Part of a small language model's weights.
Size: 2 heads of 96, vocabulary 6318, 5.28M parameters.
Architecture: RMSNorm before each block, learned positions, no biases in attention or MLP, tied embeddings.
Training: a variant of Muon for these matrices, 94M tokens, 5721 steps.
MLP neurons of a small language model. Each row is named by its layer, matrix (down: output weights) and neuron, and shows model dimensions 96-191. Each number is 500 + 40 x the weight over its row's rms, rounded and kept within 0 to 999. Numbers have three digits each.
A block is one neuron, or neurons of one layer that tend to fire together. After each block is what it responds to, as a language model described it from the Wikipedia text at the highest values.

L2.down2:519528478575515524525465531517474449510493449435470430481439516475499497529507529496559555436504534451512545573429507539460509497402527472507523536499526513528520511474463473508546479517445512521503524562558560476468504593488545515486447515528471525471480441496448511616510528453535532396
L2.down196:527485473490635440439440490508475543467393468469501512451508535441449519551444546491554538495487498520505530477457593505595488514444461482495492457544584498519519464471439498480500561558508483516497504552511552432520520482455506516568518485523546547575483523458552508468543549488499494481
L2.down275:498526529457539480419510521522513488452496500552517492493478513477420529558513491506514507517496557409447540449499521493476504498455593480513533466508493468504478511537466480516534449522513513559476432463569508493497510461504497555535510482539510501427505471520512550435571532509504528475
L2.down397:570515516482475491464565593504580480474482555512541470534478483481526495465470516507507545480467497481528541504487597568480518565565448511562519436504513542485459492514470490492499535537499474415499517509482550451475491498446573542506517510478417463470491523583504515470445552517506500411
L2.down477:463545440512495542474570534493500524517508483482495535515538536530466490463515498501489489450482540486561466574483529521471471439560508525517435423474523424489436514518470495473533548513428474513509495565480468480488477512503524505539522548545462564564500499483488424420496532554475505547
L2.down585:482506518541478522457521532548506470482460519499474498541456516499440531528500482618464557545497516465510493491502586515449496578466470529479479543495522527539496469478514458427419535511562440454486499509529482484479476520465473475472417537473474550565468473536516497468489475509525469445
L2.down620:466488466484516490423544516472457560474497560531549514533485546474468520534450544513503570552452477491494491453478599454554468531428594479512524524514549496559482441510468466527473443526461540504510455526550564533472461464461486473521471501513563506523438475478422506548596501515502508497
L2.down646:462497510556495429520557503467508446444489513502492579506538446432542514482462566495414517589430531510494548486521536511478576519501552471480498461448493512443487480506526479478499510506509575521578498534461391446422439461498483519499467506443479512534491552561459480538544499482551463452
Responds to: Sentence-ending periods

L2.down52:498437536445499554500548488555486541457482530481531478485466514559465417490528509489499551540436516534575499445480519444424612481538490505427488474515524500521455506542513555548447534513555483463561538475543505484539483523489522494465508547508480495522518514541487530421517434496529496433
L2.down179:524490526473565550555471545459524498505563537563518466514536497561438504540464453552553545510493548539487546482485525507548491468571500537534427465544500470456473505454495526526525496509460537486490588506517414476554620554495558508480483538444472532454467537458481496439523526492472592491
L2.down265:474547501499422497525493506597500535591450554519546455506493452531449572511534520561502538515514529508415449455437452548471503542499545544480529453534472502428434466482514478474497521516480593508452508526488559527524489500476506445556493525613435485499434482443547522498457495489548499545
L2.down340:435497510461516538541483449457501412449518512476490483532460504512535504471461474553516435561493501578531479547471537541500525448523455437482445515446502512493574515451454493475535495560529460458588446465456457468502554526537482523538465498527569413453518574454400477491428560524494515446
L2.down520:525491471525560504509529535459461466555494543564474615568519510511487442465512511618528510490534552520470484515420519514596514506572502538487506502500508512531470462470495518455458525497481520484526549539527472523518510564560437489474520576507503493468493513510580572485508433512482509436
L2.down565:420496545527560485486408466527487515471493539473552449480481500430544499476569544584502469550491545595508525535421396510551540428456455476536488511503516472522521510524468505447525507549486586465518514556489490526498543510478506485518417514536518522504512538490415435461488539519548525499
L2.down654:439516473520504520535451456471489493542468465460463459495553481472521544446533524531516462492488525492470544560506473487492514516533443523501407444551498495516450476487482516465457548511485528547519480470452490451434484489512567482528434489541518422515484502457448526521477539536438546507
L2.down673:497532543545536525496527515432460435499422473456565469486458489418531516465507479507487512487493506484548549503455433536541491452552485537532530458482438482476521494577489525472522451464453506513505498473507581524472478544511476461513496485466480477400445518565447475534410556554516487471
Responds to: Word-final -s suffix

L6.down33:475521438569462539445530465518565450502487553446578451505583396503470574525509524547477514519483474430430550476471507531492535491443568529479457465485515474434513475515544524526535407442538493482460484528541487475549540423473493535484492537460514573488448546442528480507462496575525474527
L6.down102:556472486488530519514487439528544571479514506501505430431455511432530497443569538475475509498467469476503544480524489505567468538492524537497541459524507530548528530603477518461514467507509574474505499482528465520450484502488592472474494576516475554431431554565533547470386511553491574436
L6.down123:469523391498489494495562478626410504517570483487375478472493482483490549535524533462452478498488531511544475491505455410561515511565533489443507456560551508446482467453503527533532499494512507485535499484504504533552514502519528469587502468535516492534454542487482509507496451489544523541
L6.down190:509497437519558507434505456500521537521490482459445466516455436388486500492511523516446537477601415494540516486554489456508561535528486481496494500525453446523508528486482542485432520521522488489521530486508426474413460527431513441529496476459481528542471475503489500477423487478571428498
L6.down257:545490522536481460516543461516511443502504571474497519459535472454502456542512459548449461520487453435491546533557448545457499510463510446498508500490446448505554461510508455519479463527437534388464486483517534503491522512428450542528535508491563510495403476500508474513448495539557503515
L6.down374:464537462468512484468469465527466531537537438517473566422509561396461478482470503479518525463489522480427531474499579515536549454515515433533506523532484519569499518513504513544514561524452448476519536480502430527538465483439452528476488534513468545548532487490455515555565466477494482474
L6.down531:477485502506508501502513474470519501472458444496524466544578573475490507525470532461500536474541462558481537502427412482561517439423468466451480508539495527555545429478490551507489563544455530537516506475479523487407540515536527489548472476467611419511579518463485436486591485490522481432
L6.down740:511554599437507531495467470541549544473507508506454502467468385453493531568443542505502503521497479562509442548450464524464516555547493518481523491486490419555496529447499564555442500508490434447504532407488501462475534492460465457490499440480476523468473515439532487518531459555521502467
Responds to: Capital P word starts

L5.down331:506500493537612482514430501522504519448562522510501457474543549460489474559463542494517534515615466437527541490525462527484486486460496547430523492491491478445458474461456503537473538453553479502606511462584549485490579477466456490471471464515462429542454458527491487573495545477480492469
Responds to: Year prefix tokens

L5.down376:473536487494499459472484523551487518494471564539466536466436434518461513487523484481475432497436516540429571525582435503513468483404542501493556561531608476435491498459511482506512590473535493531516492483446498514462548512502517506517546444513452510531454480499501532466575498519526477499
Responds to: Capital initial letters

L2.down20:524487501526532486485555516486489513551451543573468530496544582453518547445435513486516555538442522536483487486490522532581484455395570494501504466423535493488469511476503557522487448495500485480586414558512608475440465464514450545488494498460553486543481471472457494496549440453427538501
L2.down75:461470543511618597531527501431510495482451425443514532538508486487597536501554543483516556497485541503462545551496498562528492508547518475465472526438468489507441520492498505516463438544487502410497540510481535421449520504556541513473545416424457526554519468553510497455466505455541528440
L2.down226:567559523549527508501535504477496515529486451493535451480446480490529484469513508457500484487479454460524528554456476528462503471381428592466439439543550491535477540511514472484527497506525494513540482515545479484481545514492498570544433475528489462497525505490544519574446560529536413563
L2.down365:520507486550478580528566494524560458468490470514554488404500550513523533445550540464530567450533428528498516479491468519484496575544509487513436524490485477477457499460474473510568411514510443466540518518547491450472480449498499444505511483577583418498480481535527540540455541447508460558
L2.down472:553478499487508551555535468553490482482520488457472437533516528521550481476488469470510547508481474477528534593506508490498505456487394548521517447572578478440508560536451473492493569524613493455526479517497490438420528468565503539516458449449556513596492552449450508427521547460495602474
L2.down555:523454424548578509473481480505403517508499520499504457462553501495456446492537504514462491457536543521580476523468577425428533554576528426528532438506504493487460584540454488511444464543500438484571525493491488438543529578530528466507455502486525476535481558503521461558490490440551460537
L2.down596:468548543564568518462447449441468434487464537533395500512440513523527497481525549525513502480451481499494469496462526471506543501522548541460434523516529437473510564549539482497472454419483462523501530484540534454451536567520525456514551501476507463490457543544533516447515435462528470455
L2.down683:499526497553510562532510486466518568521554569507477413497537526537551451439490544461514502470448447478545517537447512518571572506502473455519524534507588531505508474546504524561473400462489499447568549492476529483500531504521482467524441435432504499526494530604430429427473480424550506474
Responds to: Before birth years

L5.down725:473481492561523524504523535462567476488484458492462434476448461476506451481503441488428463503482515518460533466566546425442423487523420464481549517518485423551568494540466561528503631462439519446523515470451462536384475519467492535508493410593505454529518442469482417483511503527525493487
Responds to: Verb endings after subjects

L5.down351:517516439467539538533514455519472496478496529450505452536560443526486457412508493438544481579473519582513504501488484463591511525511580468467502561489482503522517407480513530426457462484454482514490516460487455510510583450485506441469541503504561509501500506462509463485498452487502485572
Responds to: Word-initial consonant fragments

L6.down31:442486496510516485460493528479552539514457446491443498486561495569578486501464457478562541525518469544498545480453571465536483497438502530493567469600526547525409526550523553482461538525494544549452442450561468531482473514510499441460487452518513541566517477556492486595501480496547521457
L6.down66:462498555550527504496449525479543514469485465398482461509521485438516441529505457479522453538490395506500476520519519437465483515478477519477485524536494489514503484574502494492531433522515474505495510559508524531502521413506571535479421548537501484535447504540501461481513515437469523434
L6.down138:521447545459455537551490456504526394512548464510447465483458490471558512470501521534535534432452498484457463536472514502524454579541476454470533540447454529572469565500450473492567462482483509426479544479512433509476435445522527496488434542478541441504512509509510484562574571496531520522
L6.down302:458472560478424568545477459407481521602524483498521496454457511477547437504495480516465489503490486469568574502541561451559556523505477532453480470538486480510488585455506517484489565484520491476508508466472478564481511475508510494491436503441484546471497478521570537475500491500517457485
L6.down524:414496382476462489470513508508451518509444531478471447455522549545448473443480465516550494507500495456494544521508554523522473435493457446436556425469546546461575518518432458436422465470565505499546544470519452514464441486511521504476461501456453493515512565528450505514570464474532499412
L6.down586:547480443431547555527520490447477492576505521479494474493525529501493482507462540530495569487443375519498549538545523449517469456494453442520497487489455424535528497497506454446529511567486520542504530481492473571540535547467559498499503519471459480471452532450464438536555489544471484549
L6.down684:485590505540449459482512526569475450512454537492412488452471534516429524517472583536552507507533506451566555588485624470466451438522435483486568529522512553562460470501485475489469543454553484431547496476518467491550416541421460494489478507523515523500561430541501498509453535505523525486
L6.down751:468427467454425490461465514479600579508502492577539479404428505518478533494530464512490458466558445496491423496548536507524533498540487417475510523509456489500472560462504471504532527543505452413529463521520515455563549487482534459443452471528479468514501477490514435461498497502456481511
Responds to: Sentence-ending periods

L5.down167:429566533528525524517487513485523462447457513493461459515571470404548507486523555529472397454534561431537462541540544503550513468531510546557446477472526516500454517507521447482495553495469518497465491464495515521450498491568487496588530481494504418589431491467492582439455512565484484518
Responds to: Main verb tokens

L6.down28:492489520494478535390504530435501516523480500506456567394512416539490472497480495488491494513443519562567493509562481563503522478516442508438481522498458520428551517380555522464499436502525539449489459483478517504489491525493471444479460460475433504480561563504466556549416442451484488497
L6.down75:440495518426503538578512504500512547491507533516445522441545476499500592520507496424507510442462575423490471521483489578452474538479478439482472421511539499532433609463462470505524481493484455498441499491573425496446499437564505496589500543422520471514523419522538459503529440521503476537
L6.down96:452503541519492547481501552517464526450493562536541557478494431557504536545518478551585511554457491472545440529531463527434492460440519493459481481511524453516479423548523499524452534535522502641485416565522461438498575440526532517467572395521538530533477507567509560499473507491472492528
L6.down204:441513488504499448521511473457513462509496485464523493498501505478500490512502582546470492527453395496502505489494366543504438472508481483537519455406562506477581489513433555444556489438540508518535523513501519453522494457455472547544523539484441488497495483552428517422452478461484568576
L6.down308:446448509516483553494552500462481428550475488514554519518553372513513519498551528467545449452449470457448546494463513429484495460547478506530548452496502463470465611435522543499507518449528467515482491466525523479550457496505465484466514521475527529552589491535422510539517487449554615500
L6.down328:494493492551513524489590517418513499503587461457527491504563510527569510468517465482489507504518470504474524480514509491531561487481528505509455521558503520491541383519479468524529419548524495482499508469480539509442382474493416548498522526551451474412518473422493509491486497505515518516
L6.down356:445447426464561509568517461457470500569473486510516524530510422515476540537546470510466526518440509521415497497496442536543518495441503508504574489469500462494441557450475444522539528510411442495509460452489518494517490475476487537530488521569558500478491454480470581570481528540488509468
L6.down741:470522460474449470508441504467482522484485442485487546472509438500515592556451508552516500541460509499535493509546469493460524501462542495497463499520512449505516489474538528520445567508465513487516472519538496539523552436400551494509499459493447595534535540582368550488541508546472497461
Responds to: Upcoming time expression

L5.down441:462499487494566481473484465468532531512463485465491448454513475577453501531489492608561474528462603461586472437545407545475353436535452456456514489494573511451534501468463539517450468482490478541522455453494592498450493490398448441533495539500506484484472441520493508485525486499488500460
Responds to: Time expression prefixes

L6.down128:445535524499509508555497495461472464509423540553502502536485472514444513499457433496555508502543420537479469627541448522440500481449594459500498507517503528534542482510555423541560520522519506469524519454501503477530471483484477496464497528475428501458533515542494480567483485531512560482
L6.down184:408560441462439451530476501519503501534528510498445454490506475542559482479482511478513457568458504469496550490503524585461532521479526466460489512505580473473442546533564490518490513552569481460555524466396409580579493404527511438553534572403448536506529531472491467523544485451469496460
L6.down252:554504509526533490470554540480547498540531512538476537506512528474497470563519429541496518481527525522499565474532536464471504568548448470442561464471550460477474518560518501474498535467437532420555551496488458544434435495585514394462586492517455496482517443485501468504490512478517504563
L6.down254:412447503487445535470464519471490526570465563442517524504529522515498448497538466504525456504504506525493517534491532473495512403463459522463468531478527484546529538516498474460488448472471528514500507504535438527486553526522483474460488590479490523546541476509557505475501558467525510468
L6.down403:515498497492489503527538552513520553505525478508452538502539466547487448516490515512553485451519590498557436432467404564547490529479500446518486444514540497508510512544464475396596480521506464483514534509500430503553532526474457493459540478470487483564559477508449492492434377492493469571
L6.down516:497549569562498462550492563477510466475491514484497461443536494506477461557499483496476504455474464533516527521485593527534565534403493502489463493542467442561474468514496544497511531605535519530484496497494479517443506540524541467530492444517431487517504482544515582474561453505556516499
L6.down664:506485482530547532528459485500449503495508462477479478465521509569528502502478532511475477469533518498481621566569724391537535404517522519477521563526514512497522520463519442498503498464548520489527533417469446504505511523440446527475531548447451488484478459487533496510525485513513500489
L6.down727:464474472497517561487506529497493477524551508509529485554541455488510526505503410532519475539532548484587449577524511512559567437466525498492492426480483507503523549505455548480496557502519481511466471481497526463500499488537529506502533501510534424399450519508503524408482431558498507457
Responds to: Main verbs after subjects

L5.down346:463527560544436519471479511528500469507531463470462491466504424529464499551508486501495541497537492520507544457467547499559429445445484501495540505554476455503497442454467508494450473494542510464536513566483542509516529485520594465433424501481469523515403451564501448510511552499477485411
Responds to: Sentence-ending punctuation

L2.down46:501578514498459466509529479506464454493543485486560494476497533486481493490565512448553472430498471471444466480524551460477462506483429511482522533506429475531476514506461465468485532561499467459528516547434525529635478428450581554496438511503532587493402499488517526531492447544463492520
L2.down56:602489468507453543451515506512529512492451578598542511416473593457495549496511497527513533501510471480409490498520506550501546535520566511507526457519491479473472507512557495586527492486536561457518480515510504490526465524463525521516574554534534477466462424540570483515494537526526455517
L2.down66:480567462573451516503490444511458497526465579477588465480522483482548470537486540495525552471542486613521511564482484431496459519545483535520494525514449519514425506453486517493534498431475504517556483457520532492488416480504516607450474550548511507531485603514512521458506474476481482483
L2.down118:432524469521461536528474454550520529491506542532455457518475528430506450485509482469537498512438425557510521525456443509544483530455498485542430488563463575484522491543485457434575528536484540509433507474516487517498416497443513487527480542527484456445496503495490469496508546545524480449
L2.down152:531492465555478502521457524479506503454531569491489502432454567491536506429489467483521483533482480489488450507525489530472464534539509452525499537552473560534482464500523526531442479534457519504502518434497542524488515460494529516495484469464490511485456467525515551588456541448537503529
L2.down312:549565544494559461553495478479501534526513429484548500545414518504521483508533451456490494461474470542523543515477499504417415555431490497503497648524499554523477533459457455535525508458506516566503453501530544535547487468437561538506463527531521554398456448468447508528535536520514539485
L2.down466:519491465463563604462501532522582504477443526484511471523532551419449477472529516456539504564619493456518529505414495519456418524474486518544473553543540479523443468449466567538526445530541521524465493530507522514506498504483572503479544549523484532508481510490485488448458468484524542502
L2.down675:561593564495482537442556521599461452490520489474544473545489480511516493488439485508561519501439510465502495546493393488574503500530546482510506515474516521522551551520529413513530477411415540525491467535481522509457505462540503487453458472518566533512519471499536469478542469554454471540
Responds to: Word-middle pieces, descriptor nouns

L6.down40:545528502443529522462492497586558512424464488478479537418544540539514422484482447504542498423501501546452475524529451489525520553504501480481572473532442548498531469538432509493474496498486523475473494556460467550492514546476481444520472538478512523461464467557476553469473454479439510491
L6.down41:478491452495519480527573492526514462413576570459515473523495539490495418452494531487433499453509445403554514516535511510497544523495552538560474549579510564498535580458438512510442496459505514435524485512506581559498556451569486545516477523502452497554501488499548490508487439471436446526
L6.down92:478545491533570585527535464506506516505485438420560498518473568559512451477516502552534486493493528497460451442559448557549531494490566521489497535544487424521517472460466528494538573513535492504452544516454482490505489545478491438491459545536447534440534454563489472506487582486502522500
L6.down266:479481541449485494487441491468484535486530507549501464456539503409487536553500480525506466542567549524556540515472431434470555508455496479529438475427556515459530452440555569507497526511419476496473486450473434516509474493541502572600464458521505469498474439546530595465562486549521513433
L6.down330:494520526505499517550544496505398446450556488465480475512518508547499530476514568461569510554433432431554455466462370513448588537565488623445455497519497546483460585465475512506527513404479468513467598460490504483467446520509511494485468526487464450532491504474514479484521523482475485516
L6.down406:540587485455484476541450406508487546488459459500529548415484590420562451491483446519485454435491528485514455512591480428511539512535468505447492489470573481547483455490450503530490504557503508443408466479527470546551513528477543442458462457513472404473466497471533470487495532461478538515
L6.down518:589475517479486470492443502522514454552517464532411565523449539576532529512497584483454524495473507480522519457482471478540510580516501430447543542487573572477471495492474497521503554428522482543493494456450500537461525507499519523489412474556494537546507511532519434515469531527461523500
L6.down705:480564459476544396483481555528473465452501553458534489487511436499501524551532550507431502430460515476482528507520432521435518496453483528579503458502554523501497484495522465448496503526525498405507605481468447504546575485475500514413521464442503494550432453519477485488542561513547477522
Responds to: Word-initial split fragments

L6.down30:512434451556516602520444552436494568469543588510495547511605500489529517478518516533600524527576502491534474477514475518463465514486535511522436498452484547463491450477444483460542435450541466507503514468515456451481424477586440500499510480517525544523502461487533540526449445518470539496
L6.down98:494495507572471552554487535509511456496453525521461510453599467489524518541466552490539516490464484476639509561541519475510546494478502565504465494480496508491518482517514508507525490492496564521503507517494504491392548538495495435564542441528499475517427445526496478481467549549513489545
L6.down113:465474535432537409431474527536458492516469473568493469462561575495526471500515451544518481443502521539535550563511661505543502483473524508470504505454495506482476484494540479543448563484517482544520509470510501508501583494575534460494484510466496496489488505438454492571527621474484479457
L6.down129:550495510532487486522482506467463497501505540498493500416465430541514446544475556446469509512515488462501533544466496485408445513558526477490504451449510486473433506579441568442448498540555515470493563511570376521512521515528494469570541487542456468502507451459423544514466485437552422534
L6.down167:521493487475534512491519542482539471490567541519510429534499548519537490448482570495547460511432541532583396511515405551501476507468501449473480529529577567461493574504508499515508502509475487411511541513487468452435534607506432520482539555512521506517592483466545501454512405498508487529
L6.down286:463528525506528472499472502568527513478491516584504497482480497487522464560520450516445532517460470506495425508477601485472411504505458452529541503514439517465533486562465474485476485507507529458536529505533509459532544503563555467524489421510551430460475510535467532458532416472456502458
L6.down350:508479522513484519492513498487496510549512529501515460431551488554495480475508453481489411419502469504508541521501576504512512416517492491467477500477419444467562517515511485492498508561503522510454563465410528537531531480502511525556479470480475526473480527570479443525535500484518439533
L6.down559:434482577544538490567537500529450529469509491524524472472455501537534451510397461465531494494466465477554524502399582492509485491534495526521448529489482517495495462519556499539511552497470490514467534473532487522490547526515520446574462567458496558445459476475515413542544508531540465494
Responds to: Role noun before name

L6.down2:463495487466524515461497487504540554566499479477531553444531485461502453542533493506510507528525530472505560519459439485539551476592465502483556445535486527439541585507502507483556440513445529519472492572480452563533466505487539553482507429444462406441428427474492509473519449493512467502
L6.down144:511485437475426634589503515494460531506479545537430537494490549579443434490511468494548537500542530433505504533485487510433563502474511485516435491520563534419494464488444536509482512501530520525477455481502443546512556533526542522522427547485529492477464553485566538416498532472566544447
L6.down182:506592483497590475553498493555569481456420401543500518530562491545440470555511498459415460467400509465580538521552570460551510516474512496521505458562521514511445474500552538509505513512525449555508534481514483506507506517512553567473470546461441506509417454487521542551463549497479479490
L6.down200:496532468542502531483520572536549497590451493487454514435452433486565491509484553532519522470479599522523493493518477540522519538516580442470519491480430440510467523455505521388455458527488432502483500492546508481550476509487513533425463464495524461558583504493572512514514468466554443481
L6.down376:508475430517562480490515558494501483490533443488414586445508517488485477494524506504469480477514547500450604561511514487538495448529494436496519515567463481526526442595509531501460470516546459502499527537481512532487479491442493554467411520479522533559491547489487461526584433481464507452
L6.down481:504488537502512524485542486472606505536485436448580606433441472488479496545452482506540489533573510474452557494482416479512570496484510523429471442492509420493490518529536491543442568522535557445515497504380492542510452495519566482529444531534490456487512483492497471482475507565516414495
L6.down668:538601506489614539539519528436522537504568480575499560517442464521508469565529464491400472502469526509574572455480457533477515474511477498467534538443495538453487492510475484570443454509492456526490522439450402487532526447536503536483535455519497499430505518530477528517508507516447464447
L6.down677:521532528442493584479499481538510551543541487446498542543521512426502511516603468491503455494553523442492529503511477519444532557483476523486408513439540576514436468560546500452441473518448409482508455504499449484534506513512537410488557537435510479545493503557416559503476495552441433460
Responds to: Year prefix tokens

L2.down95:512537510521532472453584437500552549491536507459572505486505527508514491503486482475512475490509492482468509553490443481499513474493524557458532398560521462505513488456444511492563450529507502520518481499459572457486596573474485549506520526463478472551545440502463414427530524545498494466
L2.down221:471501491517531497596469531443511486509460473429534477500470466488515495498501549441543531541428572528531463517451509517501425495449592505512520520520520510511516544500502452499522451514560528494511459617423562544492555454512478476562536488540538455502504485501602498461527537446467475482
L2.down363:554488598528470554504509525453494461409469511530523486489494545555517535518530555500478474611506452494481481524515479564504488528534431560403541444533518514521480548484495489509493464501452447504515516535474521443446522552469517458501558512520406488540521490465499487454522458436496529582
L2.down486:512449509484476509525444472421487486467589511577509437483474493436487474522535524573497526549505457480477537511489517491436523432482552533478523504511533510491529485472458471539487499545539462447509568507484542523488571520519532536512546520461452520555487420526514452487524508510463465502
L2.down524:525490511494551561505494474497449468501530469443512487427508489485486522453477502436542525499506483543487594489490459490614506517471550440420505515561485426496467478470487449535554481562537494479509456486462565487487453470480557536488521502501489497453525484494498456400516475482499472469
L2.down588:498491498496460477493517440421497568519529471551555447490488486523501472487524505470471465587539480494488484533445567514470466615595495526487481515474544503473531466551527493519518474492449462457497508496450558438489529522500561539492485535457486485509475417518532514461483492459580431493
L2.down603:487544455560498448492534517488481510492481431565560486550412540544512468516521559512459501401541568482578389553453456465502508529554578439518528456468526483475477591537514464511527507483509539528509477515453532511467513427551496475602502522511514491423473499517548436508470476497546480476
L2.down712:499473477531514445520464501464492508505517527550468559486528547487504483496519541525525468539474514482468521572544546526441392527577513508500491507418517456484491517435509443497503501514558463552540532497513531514487467506497562551472460479478530455590478493469542476457521475505509470481
Responds to: Date punctuation before year